config.toml
n_layer = 13
d_model = 256
n_head = 4
n_kv_head = 4
head_dim = 64
d_mlp = 1024
vocab_size = 1113
activation = "tanh_gelu"
norm = "layernorm"
norm_place = "pre"
norm_eps = 1e-06
positions = "learned"
qk_norm = false
attn_scale = 0.125
bias = "all"
tie_embeddings = true
parallel_block = false
init = "normal"
init_std_qkv = 0.0197
init_std_o = 0.00386
init_std_up = 0.0197
init_std_down = 0.00386
optimizer = "muon"
lr = 0.0103
lr_mult_qkv = 0.4
beta1 = 0.9
lr_head = 0.00799
warmup_steps = 200
schedule = "wsd"
decay_fraction = 0.715
decay_shape = "linear"
final_lr_fraction = 0.0
batch_tokens = 65536
seq_len = 1024
doc_mask = true
train_tokens = 295500000
steps = 4509
dataset = "wikipedia_en"
MLP neurons of a small language model. Each row is named by its layer, matrix (up: input weights; down: output weights) and neuron, and shows model dimensions 16-111. Each number is 50 + 10 x the weight over its row's rms, rounded and kept within 0 to 99.
After each neuron's rows, "fires after" lists the tokens most often just before its 100 highest values on Wikipedia text that the model never trained on; "fires in" lists the words (lower case) most often at its 100 highest values on Wikipedia text that the model never trained on.

L3.up455:56 52 40 37 39 57 60 61 50 31 46 29 44 42 41 50 60 51 55 56 60 39 68 59 61 45 53 62 59 45 56 66 44 58 62 50 37 38 67 74 44 47 36 55 55 60 60 64 48 36 43 48 46 66 58 44 47 62 54 52 62 57 42 40 59 47 59 60 42 55 35 33 43 43 33 48 59 33 68 42 51 51 49 51 56 43 48 49 45 39 63 61 49 48 57 50
L3.down455:57 53 45 57 58 45 44 55 49 61 51 51 47 47 43 42 51 39 72 59 37 43 47 41 55 68 44 65 43 35 51 45 48 50 52 35 55 56 48 54 41 43 38 22 37 54 45 46 51 37 48 74 53 46 63 46 56 52 44 45 58 45 41 60 59 28 40 58 39 55 39 54 36 47 43 52 69 46 44 46 40 45 55 55 41 51 47 43 33 68 34 53 43 40 58 38
fires after: " w", " wh", " W", "W", "e"
fires in: "where", "when", "who", "while", "whose", "between"

L4.up410:59 70 42 49 42 64 34 37 48 44 50 40 64 42 46 50 52 61 47 33 49 57 45 60 72 35 53 54 44 50 30 55 60 57 58 58 58 55 44 37 47 45 18 59 44 35 60 50 39 42 45 42 38 72 62 46 51 51 48 42 63 57 57 47 57 45 40 51 53 72 60 34 54 49 35 54 48 23 39 70 42 49 35 52 46 49 43 47 59 49 33 71 50 54 53 51
L4.down410:55 60 59 43 55 45 47 49 39 50 71 58 46 56 56 45 58 32 34 70 46 51 38 55 32 44 58 49 51 39 58 55 72 45 47 51 36 42 52 42 57 34 71 54 43 60 49 46 60 44 60 39 60 27 44 65 40 47 49 50 44 52 48 60 62 52 38 43 37 51 53 74 49 39 71 59 61 58 55 43 58 57 38 49 32 44 66 52 49 59 74 31 43 53 59 62
fires after: " on", " w", " W", "an"
fires in: "only", "when", "one", "once", "many"

L3.up538:42 39 53 50 50 25 54 46 43 51 22 62 52 50 46 38 43 41 53 57 53 43 67 71 58 55 48 47 72 46 55 53 39 48 65 52 65 56 36 53 41 51 47 41 57 53 56 52 50 61 36 45 45 61 50 42 31 61 54 25 44 38 56 49 57 63 47 63 42 46 47 45 40 50 58 50 44 47 55 58 58 48 47 38 51 53 64 64 47 62 43 47 42 50 51 43
L3.down538:36 75 48 56 63 50 45 52 42 41 49 58 42 46 57 58 31 72 40 48 62 55 46 31 43 72 29 62 60 56 46 40 47 47 52 56 35 48 40 49 61 55 38 51 36 50 51 46 69 55 52 49 40 41 57 46 65 33 45 59 58 39 40 50 55 55 45 45 48 44 52 52 54 59 43 54 38 64 51 45 57 60 45 36 33 74 46 58 60 33 37 57 52 60 68 44
fires after: "op", "e", "%", "o", " p", " P"
fires in: "people", "from", "of", "person", "population"

L4.up676:59 37 49 53 64 31 37 57 38 42 43 49 44 53 33 42 42 37 48 48 58 44 61 44 35 54 34 63 64 44 52 71 52 59 45 48 51 47 58 53 56 48 54 46 42 65 54 47 59 65 41 51 49 63 50 63 53 55 45 42 63 50 57 53 52 47 28 51 36 52 53 66 57 53 48 31 40 48 52 49 55 51 48 50 47 43 58 59 56 64 64 35 59 47 63 64
L4.down676:51 49 37 38 54 49 59 45 52 33 56 48 39 70 57 58 37 33 39 39 45 53 46 52 65 65 33 62 68 40 52 65 51 60 48 56 26 53 55 21 45 45 64 51 55 41 26 51 50 54 48 50 39 59 51 57 56 34 51 69 55 55 45 49 52 31 47 41 19 56 42 62 51 64 69 56 64 58 45 39 47 53 58 49 43 54 48 55 60 48 56 32 51 49 55 37
fires after: "n", "in", " n", " T", "i", " e"
fires in: "known", "minutes", "near", "time", "genus"

L6.up132:43 62 33 47 62 38 51 34 50 36 50 55 52 51 36 54 52 63 55 43 43 48 66 45 53 67 58 65 52 66 53 46 47 41 76 40 47 44 45 48 31 32 53 53 56 52 50 41 52 49 31 42 47 48 52 65 52 58 58 59 59 64 40 47 54 48 62 46 44 37 54 47 42 36 42 50 46 49 36 49 55 57 61 40 68 58 42 48 68 59 54 69 47 53 44 61
L6.down132:42 48 54 48 54 67 48 58 49 49 34 58 40 44 61 49 59 50 37 41 37 54 55 57 44 39 57 58 50 54 32 51 62 30 34 54 47 64 64 65 51 35 40 43 49 62 48 42 54 63 55 47 59 50 71 51 37 38 57 63 40 73 66 43 48 44 47 51 52 56 57 44 48 58 64 70 55 39 42 44 60 44 38 45 42 57 39 42 66 53 51 48 48 48 56 45
fires after: " wh", ".", " He", ",", "he", " s"
fires in: "who", "he", "also", "has", "while"

L5.up223:48 69 45 42 56 48 28 45 51 47 54 64 52 50 42 63 27 51 57 48 45 70 62 44 72 45 64 40 45 47 60 65 56 50 57 55 42 70 60 38 45 42 41 42 35 50 52 60 40 46 45 49 47 43 59 41 47 73 46 42 44 54 50 57 49 42 54 56 50 58 40 31 57 55 47 36 56 37 58 30 54 39 52 46 57 47 53 55 68 47 46 73 44 69 28 40
L5.down223:45 41 46 46 38 59 49 52 53 51 43 51 27 63 49 51 58 50 36 57 49 54 51 51 48 41 56 44 54 48 37 60 54 44 56 60 56 54 56 70 48 62 56 54 63 44 36 49 56 43 46 58 62 45 62 58 53 44 47 40 59 33 49 46 62 48 67 38 74 68 49 48 56 32 35 59 54 51 49 73 46 59 47 46 54 51 37 62 62 54 47 39 61 46 48 56
fires after: " wh", " w", "ou", "l", "ul"
fires in: "who", "while", "where", "always"

L3.up708:53 52 47 70 43 64 59 57 57 56 49 52 53 66 54 48 42 49 50 35 36 70 44 53 67 68 42 72 50 38 37 62 44 40 53 47 53 51 45 53 54 45 47 41 38 55 42 75 39 51 67 52 54 54 57 63 62 47 42 62 39 47 46 43 50 39 49 42 44 71 68 33 50 40 57 39 64 39 55 41 30 51 49 44 52 61 52 44 59 43 41 57 46 48 55 63
L3.down708:53 61 76 58 57 36 47 64 51 42 52 51 57 49 55 33 42 43 48 56 35 50 33 45 50 39 51 38 52 46 48 34 39 60 49 60 57 55 50 44 59 55 45 41 51 46 42 47 45 57 46 50 47 52 53 36 40 49 44 39 30 53 50 51 60 61 54 37 65 22 58 59 50 31 55 58 53 64 64 47 26 53 54 45 59 54 54 56 64 51 66 39 57 45 45 62
fires after: " w", " th", " Th", "W", "."
fires in: "this", "we", "ve", "weekly", "ward"

L6.up2:62 48 50 61 51 35 46 41 70 55 49 43 75 51 45 61 40 55 42 45 66 33 72 73 61 59 42 43 51 50 34 56 51 67 51 66 58 61 64 46 43 33 53 64 46 46 48 44 67 54 39 48 49 41 38 58 27 54 40 56 67 43 46 53 33 60 26 42 48 68 33 46 65 54 70 54 68 36 47 50 49 48 45 34 52 49 52 53 58 54 54 50 48 67 46 44
L6.down2:39 52 61 44 50 47 81 63 44 46 58 46 37 65 56 53 57 48 46 50 64 36 68 52 48 47 47 48 44 53 59 48 50 73 39 61 34 65 45 70 54 46 41 36 34 70 56 41 35 56 57 45 54 55 45 50 55 59 42 53 50 67 40 47 34 48 51 50 52 64 44 47 76 36 50 57 45 39 31 46 33 47 46 58 50 36 42 34 54 50 64 38 56 35 61 50
fires after: "s", "ing", "ed", "es", " with"
fires in: "the", "them", "their"

L3.up257:38 42 54 34 55 52 45 39 42 51 51 40 73 35 54 55 56 49 45 60 51 40 53 34 60 49 60 59 40 55 54 51 60 40 50 37 70 53 44 35 10 44 44 52 27 58 49 46 58 44 34 39 44 36 44 54 57 53 46 21 46 39 40 56 37 63 37 55 44 36 51 53 60 61 36 51 64 55 42 64 40 40 47 71 55 54 53 55 51 49 50 66 55 43 50 61
L3.down257:38 57 52 51 56 48 49 60 49 52 57 56 62 49 65 48 52 45 60 57 61 56 23 57 53 58 71 39 53 49 54 59 52 53 42 58 57 55 45 45 37 39 51 49 42 52 44 49 53 36 65 43 58 54 39 51 45 59 39 14 55 32 66 31 45 37 42 48 50 38 58 45 37 60 61 44 49 60 20 58 38 54 51 64 52 59 34 58 57 47 47 65 60 61 53 45
fires after: " Mar", "u", "2", "r", "1", "ru"
fires in: "march", "january", "april", "july", "february"

L4.up110:34 71 34 53 52 44 60 34 55 48 53 56 43 52 63 49 47 57 54 48 44 50 58 61 36 52 35 51 64 30 46 70 36 40 63 41 42 51 55 56 49 50 55 51 40 36 56 64 72 52 41 38 53 67 51 60 44 56 54 45 66 52 50 57 53 52 33 63 35 42 58 37 33 44 67 55 39 35 50 57 72 47 51 46 57 62 53 63 49 55 38 36 53 43 60 49
L4.down110:59 47 29 60 41 53 43 52 37 50 55 64 51 51 39 47 45 50 49 60 53 52 70 45 44 59 43 60 43 66 56 70 31 44 49 48 47 49 50 26 46 44 34 50 43 43 57 53 67 55 41 58 52 53 37 46 35 54 73 38 48 43 51 36 59 51 33 53 64 49 63 46 58 46 44 51 54 54 54 44 62 63 47 63 44 56 40 55 61 39 40 62 83 54 52 39
fires after: "o", "t", "u", "ec", "ov", " O"
fires in: "october", "september", "july", "december", "november", "time"

L7.up360:36 32 49 48 41 54 44 49 41 49 66 57 63 39 62 47 55 45 46 44 51 46 50 44 69 78 38 62 73 54 51 42 40 49 64 38 51 41 57 57 58 54 36 67 30 34 42 52 64 43 52 42 42 46 28 52 48 50 39 42 59 56 49 37 44 59 27 42 46 51 40 44 42 48 46 59 38 40 53 57 44 51 62 33 62 58 48 54 43 64 33 41 56 44 48 44
L7.down360:66 65 37 54 50 48 58 46 47 49 57 64 55 46 44 47 57 41 42 47 61 42 69 53 50 45 39 46 53 43 64 48 54 71 43 40 48 39 45 70 47 62 65 47 58 36 63 53 56 57 48 35 51 52 51 47 53 50 54 47 42 40 67 32 49 47 47 53 72 22 54 57 61 35 52 51 55 42 67 57 47 54 55 49 44 38 41 40 56 55 49 67 66 42 36 47
fires after: " J", "eb", " F", " p", " P", " O"
fires in: "february", "january", "public", "league", "october"

L3.up331:58 53 57 66 36 57 49 41 50 58 65 64 44 62 53 56 62 53 57 39 43 43 42 40 61 57 56 67 63 47 58 59 46 40 39 36 43 52 69 53 65 52 52 39 65 51 51 62 37 58 52 64 50 40 49 39 50 46 61 50 61 45 36 55 55 43 59 57 56 49 54 59 32 36 45 62 55 58 62 50 53 65 53 42 54 72 61 75 51 45 40 52 48 37 60 65
L3.down331:42 54 39 33 56 47 47 35 53 41 50 47 51 60 61 59 45 65 53 57 64 61 69 39 44 51 40 52 57 52 49 59 49 45 51 46 51 40 60 41 47 46 51 51 52 44 50 56 57 53 56 65 49 59 44 47 87 52 47 55 59 56 49 39 56 37 45 51 29 44 45 48 31 55 37 40 61 46 53 66 65 53 49 59 51 51 37 51 48 57 65 54 54 60 45 62
fires after: " a", "b", "f", "r", "ough", "d"
fires in: "after", "about", "before", "throughout", "background"

L3.up336:47 54 51 60 46 51 35 60 45 35 31 65 56 66 43 47 51 48 52 53 48 51 40 50 46 58 45 41 45 74 57 54 46 42 32 57 43 36 57 49 49 43 56 64 36 53 59 63 38 58 55 39 47 51 65 51 50 64 43 62 52 50 48 62 57 57 60 52 53 51 36 59 22 36 51 46 44 52 49 46 50 50 33 50 45 51 50 44 64 57 56 56 65 64 50 74
L3.down336:60 54 42 46 53 58 56 53 30 42 47 54 66 45 73 47 47 33 45 60 50 44 54 64 69 52 47 33 74 51 57 61 46 35 42 55 45 37 66 45 51 47 65 61 58 46 43 61 49 61 45 46 41 41 51 50 56 50 54 35 48 64 44 52 34 57 44 47 49 36 54 63 43 46 68 59 47 48 49 41 69 43 47 44 31 34 38 35 66 79 29 55 63 66 39 44
fires after: " n", " He", "n", " was", " are", "i"
fires in: "also", "name", "named", "known", "as"

L3.up749:35 53 37 44 58 50 61 27 56 41 55 43 40 29 54 67 57 53 57 50 36 44 63 61 66 61 49 63 48 43 39 63 63 38 61 64 28 53 44 32 30 42 49 64 38 28 53 43 63 48 51 60 38 45 38 51 53 58 46 28 51 47 45 55 37 45 53 58 45 38 55 48 49 40 43 45 67 48 60 50 57 65 53 41 57 42 45 46 46 59 62 48 63 50 52 52
L3.down749:52 54 42 58 24 55 37 60 61 48 52 44 61 60 58 37 37 56 33 36 58 49 48 60 41 63 39 59 46 45 50 41 31 40 66 51 44 62 50 44 42 48 50 44 30 61 62 69 64 49 47 64 47 61 11 58 50 35 59 38 42 43 35 42 52 66 43 49 53 39 49 61 55 43 62 48 76 42 50 55 70 51 40 43 56 49 48 55 56 39 45 55 57 50 66 57
fires after: " A", " O", "ug", "o", "A"
fires in: "august", "october", "australian", "australia"

L5.up587:54 46 51 44 44 48 46 52 60 58 31 49 53 48 60 67 40 42 63 65 42 54 69 53 38 72 37 60 65 50 44 52 55 38 53 54 55 50 39 43 44 46 57 58 53 63 35 44 45 39 60 58 51 66 27 41 42 51 39 60 44 33 38 49 44 51 53 43 50 48 45 40 55 43 46 34 51 65 38 34 35 66 53 69 59 71 69 42 65 64 63 61 49 39 57 43
L5.down587:42 60 40 62 58 39 51 31 44 38 51 53 45 53 48 52 45 48 50 54 47 66 71 43 47 49 59 52 35 40 62 51 31 64 42 41 26 38 48 55 38 44 51 44 45 59 51 44 40 49 56 76 44 60 47 60 54 53 57 47 46 55 39 36 44 52 57 57 50 40 34 32 41 58 34 57 55 69 57 38 48 50 60 57 58 51 49 58 50 34 51 49 56 66 53 56
fires after: " w", "W", "e", " that", "v", " T"
fires in: "it", "will", "we", "its", "ve"

L4.up123:64 51 34 61 49 40 59 48 45 50 63 60 68 54 55 46 66 46 57 35 52 77 41 68 44 48 45 31 45 55 39 49 47 60 53 45 42 32 65 54 61 39 49 48 42 48 51 50 54 52 68 49 39 72 36 58 44 37 40 33 44 40 56 44 47 57 52 48 67 29 68 51 47 47 47 54 53 43 51 61 53 50 48 51 57 38 52 54 59 47 56 57 63 56 44 50
L4.down123:63 57 52 56 47 51 55 48 34 66 42 66 41 49 56 50 61 31 42 63 47 42 53 50 42 58 60 48 45 47 64 64 64 50 57 47 43 76 37 49 46 72 35 59 40 56 49 43 56 47 69 51 42 80 54 32 55 61 44 44 68 50 54 67 49 60 47 40 38 55 34 44 47 53 56 66 40 52 56 42 35 57 49 56 30 35 54 44 44 61 58 48 34 37 45 50
fires after: " o", " L", " l", " O", " s", " c"
fires in: "other", "length", "older", "others", "lieutenant", "same"

L5.up969:46 39 44 28 65 53 63 08 41 43 35 70 41 34 55 39 47 36 40 60 43 35 50 52 52 63 51 51 70 62 61 52 43 36 34 47 59 50 69 45 66 63 57 42 44 55 59 47 49 31 38 54 68 51 56 39 44 71 52 44 38 45 43 51 55 26 42 55 55 53 66 53 71 43 54 66 66 46 49 43 54 55 54 30 52 35 60 45 47 55 48 47 38 65 45 36
L5.down969:54 71 51 55 39 47 51 56 38 56 53 57 28 44 50 53 39 42 56 52 48 53 30 51 58 64 66 73 26 40 62 46 53 72 48 39 42 48 38 52 51 38 60 41 53 62 59 39 43 49 63 44 38 58 53 54 62 40 62 49 80 55 50 46 42 66 41 57 44 38 70 41 34 49 52 49 50 53 50 65 51 26 50 61 56 39 42 55 39 53 49 43 50 52 39 60
fires after: "op", "ro", " p", "e", " P", " pro"
fires in: "people", "population", "pop", "popularity", "production", "troops"

L4.up184:52 64 46 53 50 51 57 55 63 61 59 31 61 58 57 42 71 41 65 52 56 43 51 72 53 58 35 47 52 55 42 50 59 59 52 38 56 55 58 48 52 50 44 53 31 41 44 62 62 42 58 44 45 52 63 56 48 41 40 50 61 51 46 55 36 54 55 52 49 51 46 50 54 50 31 70 39 61 40 48 22 55 54 58 51 38 58 39 38 38 17 68 51 69 45 52
L4.down184:38 47 48 52 54 45 46 63 48 49 75 49 37 49 53 56 63 31 56 53 45 67 50 46 55 55 49 55 48 49 47 53 39 42 61 58 56 54 45 45 49 36 29 58 38 74 42 48 49 50 36 37 53 44 48 48 59 46 67 66 40 66 48 39 41 25 61 61 60 66 33 46 54 46 57 50 46 61 56 53 48 65 59 76 29 51 57 51 48 70 51 71 57 30 59 52
fires after: " w", " W", "l", "W"
fires in: "when", "women", "while", "help", "although", "woman"

L3.up341:31 49 55 46 47 54 52 42 72 48 56 41 65 56 47 47 44 49 56 61 50 49 41 46 43 70 59 59 50 43 41 45 61 32 54 29 51 68 43 49 41 45 74 43 37 26 36 26 49 51 57 43 54 57 57 43 45 52 61 39 46 35 37 51 65 60 55 46 50 44 50 33 42 48 46 51 48 41 52 58 62 67 56 65 53 71 44 57 62 50 43 46 54 47 49 36
L3.down341:51 44 50 42 41 58 57 60 51 38 55 41 60 55 48 56 39 51 39 40 53 57 67 49 35 56 47 57 45 47 64 50 24 45 42 46 50 62 52 41 54 47 39 34 31 44 61 38 66 72 32 62 47 48 39 62 55 62 41 40 43 42 58 28 53 40 49 52 55 37 53 52 70 44 53 54 47 42 49 26 64 65 41 57 51 56 41 54 53 27 43 36 89 63 61 29
fires after: " Mar", "ug", "u", "ru", "r"
fires in: "march", "august", "february", "january", "april", "july"

L3.up20:62 42 56 37 54 49 42 60 41 43 38 60 68 62 55 55 54 50 34 65 62 47 44 64 66 53 68 59 55 54 56 60 43 49 48 63 58 44 43 59 53 34 48 44 43 58 46 53 59 53 51 48 54 56 42 43 37 51 51 62 76 42 47 17 56 45 45 44 57 59 34 57 58 48 60 41 59 51 54 50 41 70 59 60 59 34 58 44 55 46 49 62 56 42 43 34
L3.down20:45 55 24 61 47 59 44 54 57 49 73 69 51 45 49 61 49 51 42 51 55 57 76 44 50 44 56 58 59 50 47 46 44 52 49 34 58 29 52 31 67 40 32 54 64 46 64 52 45 42 50 55 45 48 42 33 55 68 33 68 55 57 65 51 43 55 53 48 45 23 52 59 61 44 48 50 59 45 43 73 40 53 45 55 46 35 39 33 50 55 48 58 64 60 47 50
fires after: "ed", "ing", "s", "e", "t", "st"
fires in: "the", "not", "his", "to", "their"

L3.up950:45 59 65 39 44 67 55 61 62 46 54 40 51 50 50 57 40 48 45 52 60 49 40 67 33 69 59 49 53 47 56 57 54 61 64 69 44 46 63 63 39 37 36 56 59 68 71 36 63 55 59 63 38 36 59 56 57 39 46 60 54 48 44 40 48 40 45 64 52 47 59 54 43 64 48 37 40 71 51 47 55 60 44 44 66 37 42 58 66 37 33 54 40 54 50 26
L3.down950:52 54 49 52 25 38 69 61 45 53 57 53 61 54 38 63 53 47 55 52 52 36 37 39 44 64 53 40 35 62 64 59 37 54 53 28 51 59 39 46 61 59 49 56 45 42 41 63 56 44 58 48 49 63 76 65 41 42 35 61 56 50 65 57 65 44 42 36 47 50 33 55 33 58 46 43 52 55 39 44 45 49 66 63 42 34 50 58 55 47 48 60 69 53 66 45
fires after: "i", ".", "n", "qu", "m"
fires in: "while", "in", "announced", "square"

L4.up960:49 56 66 61 49 61 45 52 57 43 53 66 59 43 45 64 53 46 57 65 48 54 58 49 75 48 36 56 57 60 34 55 59 43 53 71 48 41 54 41 33 46 49 69 51 48 58 64 56 60 48 43 57 54 55 60 67 36 54 59 71 51 56 58 51 46 62 50 44 47 36 52 44 37 51 34 62 39 61 70 47 55 53 52 42 39 44 43 45 46 52 43 47 57 44 62
L4.down960:51 60 57 42 67 57 65 39 32 53 31 60 44 42 53 64 51 38 47 34 49 50 40 44 29 53 41 60 45 53 83 60 47 54 55 46 61 55 37 47 51 59 53 53 60 66 57 45 52 37 60 48 46 38 53 51 34 60 56 48 44 48 54 44 41 43 36 41 36 47 49 41 47 48 36 50 44 64 47 62 53 41 51 75 58 31 51 36 55 38 53 49 42 57 66 45
fires after: " s", "if", "al", "er", "ed"
fires in: "and", "some", "or"

L4.up1:48 53 62 39 51 63 39 50 51 47 48 33 50 56 42 50 55 52 63 58 40 31 46 54 35 54 61 52 58 50 42 50 47 49 63 42 71 55 56 49 56 37 66 55 49 48 50 52 31 70 41 62 42 63 51 48 67 44 56 35 44 48 43 51 60 58 52 51 43 22 62 52 52 55 58 51 48 43 63 42 50 52 44 41 48 34 48 59 44 36 60 41 51 61 67 66
L4.down1:45 67 43 43 69 53 52 47 48 56 53 47 51 42 58 60 53 53 49 49 34 50 57 45 46 59 59 39 64 47 44 65 52 47 50 53 65 53 55 50 35 32 67 63 56 73 44 45 63 54 36 35 47 51 46 55 52 41 73 53 48 52 51 30 49 55 53 34 32 61 69 43 59 54 50 45 55 40 38 51 49 63 36 41 59 47 37 49 40 60 47 49 64 44 59 49
fires after: " ", "ec", " m", "a", "oc"
fires in: "used", "became", "as", "because", "is", "focused"

L4.up432:50 54 59 47 44 67 65 48 68 36 56 42 55 74 45 38 59 48 44 55 36 43 62 33 48 56 39 45 43 56 52 49 52 49 49 65 57 36 61 39 48 56 41 68 55 34 49 30 40 59 65 46 70 67 54 60 58 44 45 56 62 53 40 50 57 37 42 49 63 55 40 40 47 37 64 48 26 56 35 51 31 38 62 44 55 42 31 44 59 45 67 47 50 56 60 57
L4.down432:53 46 60 41 60 52 50 36 39 60 41 29 46 58 54 52 40 46 23 39 47 65 51 41 39 40 59 70 35 37 61 57 52 52 47 44 42 35 52 50 38 40 69 44 48 58 49 52 43 39 61 51 33 37 52 41 60 45 52 50 47 50 62 47 53 39 52 26 52 56 50 52 55 42 40 73 49 45 45 30 51 43 38 70 48 45 54 37 40 41 57 66 47 38 54 50
fires after: " the", "The", " The", ","
fires in: "there", "then", "they", "these", "therefore", "the"

L4.up175:64 55 59 49 42 52 33 41 51 57 38 44 48 41 39 49 59 43 40 61 44 40 51 51 54 57 51 57 55 44 51 45 27 58 78 48 60 49 56 54 33 50 42 56 43 57 46 58 34 46 54 49 40 50 46 55 77 44 69 56 60 40 40 26 66 55 64 44 69 38 45 36 44 32 42 46 66 41 61 46 29 52 60 54 54 53 51 46 68 40 35 54 63 45 53 51
L4.down175:56 77 54 44 68 51 30 34 69 54 43 54 42 37 61 63 60 61 60 54 43 59 58 44 52 53 46 50 36 55 50 54 56 50 58 49 55 55 24 53 31 47 51 36 33 51 49 43 46 52 46 56 60 50 52 44 39 33 81 52 59 67 37 54 57 53 56 61 51 29 50 29 59 45 42 50 46 51 36 38 33 35 57 59 49 44 48 32 62 46 63 47 42 68 49 42
fires after: " wh", " s", " h", " S", ".", "'"
fires in: "who", "she", "it", "husband", "t"

L3.up190:46 52 53 51 39 41 60 49 51 67 74 44 53 59 47 57 33 44 61 59 55 45 33 53 61 72 47 57 45 55 43 56 58 51 55 33 49 36 56 51 42 60 50 33 60 51 64 47 46 37 59 56 50 57 36 33 47 61 49 61 47 53 44 63 52 54 60 43 35 48 64 65 44 45 42 50 41 54 50 36 51 50 58 50 78 53 31 61 47 49 40 54 47 48 66 53
L3.down190:55 52 42 47 52 38 54 37 24 48 69 56 35 53 34 43 51 37 64 49 58 60 44 44 62 56 41 49 46 53 47 43 50 47 37 41 66 48 57 47 49 33 64 50 48 56 39 66 52 47 43 53 50 63 48 48 38 33 56 33 64 48 59 56 44 45 52 55 46 61 58 59 49 74 40 52 43 44 28 39 53 49 61 56 38 56 35 47 49 73 47 45 54 74 50 46
fires after: "i", "he", "f", "b", "o", "ough"
fires in: "while", "before", "where", "whole", "debt"

L4.up636:63 75 68 43 37 65 69 61 56 52 45 45 66 45 32 35 40 42 32 43 38 32 73 61 56 51 51 34 60 70 51 56 34 32 57 54 60 49 51 38 44 60 42 50 60 51 47 35 24 44 47 54 53 68 43 65 57 42 49 55 62 61 52 22 41 52 76 59 41 48 64 50 44 42 43 43 54 58 48 41 36 52 55 60 58 57 57 48 55 59 55 52 50 49 33 44
L4.down636:53 35 51 44 64 49 23 58 27 54 50 69 41 55 54 49 53 71 65 47 60 53 52 40 45 57 59 47 54 52 47 53 51 42 48 52 52 36 39 66 39 61 42 31 40 56 45 62 48 39 57 51 54 55 48 53 51 61 33 36 42 58 43 48 38 52 56 53 51 46 53 58 59 49 40 55 58 53 60 36 59 37 53 53 61 53 49 33 63 48 64 44 66 63 67 59
fires after: " wh", "'", " h", "h"
fires in: "who", "while", "ve", "what", "whole"

L3.up729:47 48 51 26 33 39 41 57 61 42 54 56 52 32 59 61 53 50 63 41 59 44 48 50 47 69 43 52 55 40 60 56 51 70 47 52 50 70 51 65 26 37 62 68 54 59 40 52 35 53 55 64 65 47 54 40 73 57 49 48 46 37 59 48 40 34 46 51 47 57 54 39 45 61 40 42 42 51 49 49 44 57 68 48 35 64 56 55 60 53 38 57 40 54 41 57
L3.down729:52 52 50 46 47 60 63 66 60 43 38 42 57 54 51 48 55 67 46 55 52 42 50 55 51 55 60 51 35 54 57 58 57 47 49 65 39 46 61 51 61 50 46 38 40 66 58 31 35 50 61 54 59 60 36 44 43 51 47 58 49 58 54 63 32 50 32 37 45 52 53 46 51 53 39 45 58 57 51 55 63 30 54 53 52 38 50 56 26 37 41 59 54 57 43 47
fires after: ".", " Th"
fires in: "in", "this", "the"

L8.up531:55 48 50 48 53 35 59 43 47 46 55 40 37 54 49 50 40 51 57 54 34 43 43 57 60 56 72 39 81 51 48 57 35 46 60 58 43 79 55 55 59 44 38 66 51 40 52 49 18 46 48 54 64 69 44 31 62 45 30 50 52 39 51 48 64 42 51 41 50 42 39 49 55 46 62 43 51 47 49 48 62 44 50 58 43 67 69 50 38 51 37 60 52 62 49 51
L8.down531:54 52 52 52 70 64 63 43 58 55 52 44 64 56 59 52 63 42 59 53 33 64 62 67 43 43 54 59 61 43 42 38 60 46 50 35 49 46 60 40 48 49 42 29 47 40 45 59 64 71 57 57 36 62 62 39 44 46 44 40 53 56 46 54 30 57 43 49 48 57 49 47 65 28 47 56 53 39 21 55 42 53 40 64 40 46 43 60 40 62 50 48 40 59 49 45
fires after: ")", "\n", " H", " at", " is", "T"
fires in: "the", "however", "was", "this", "is"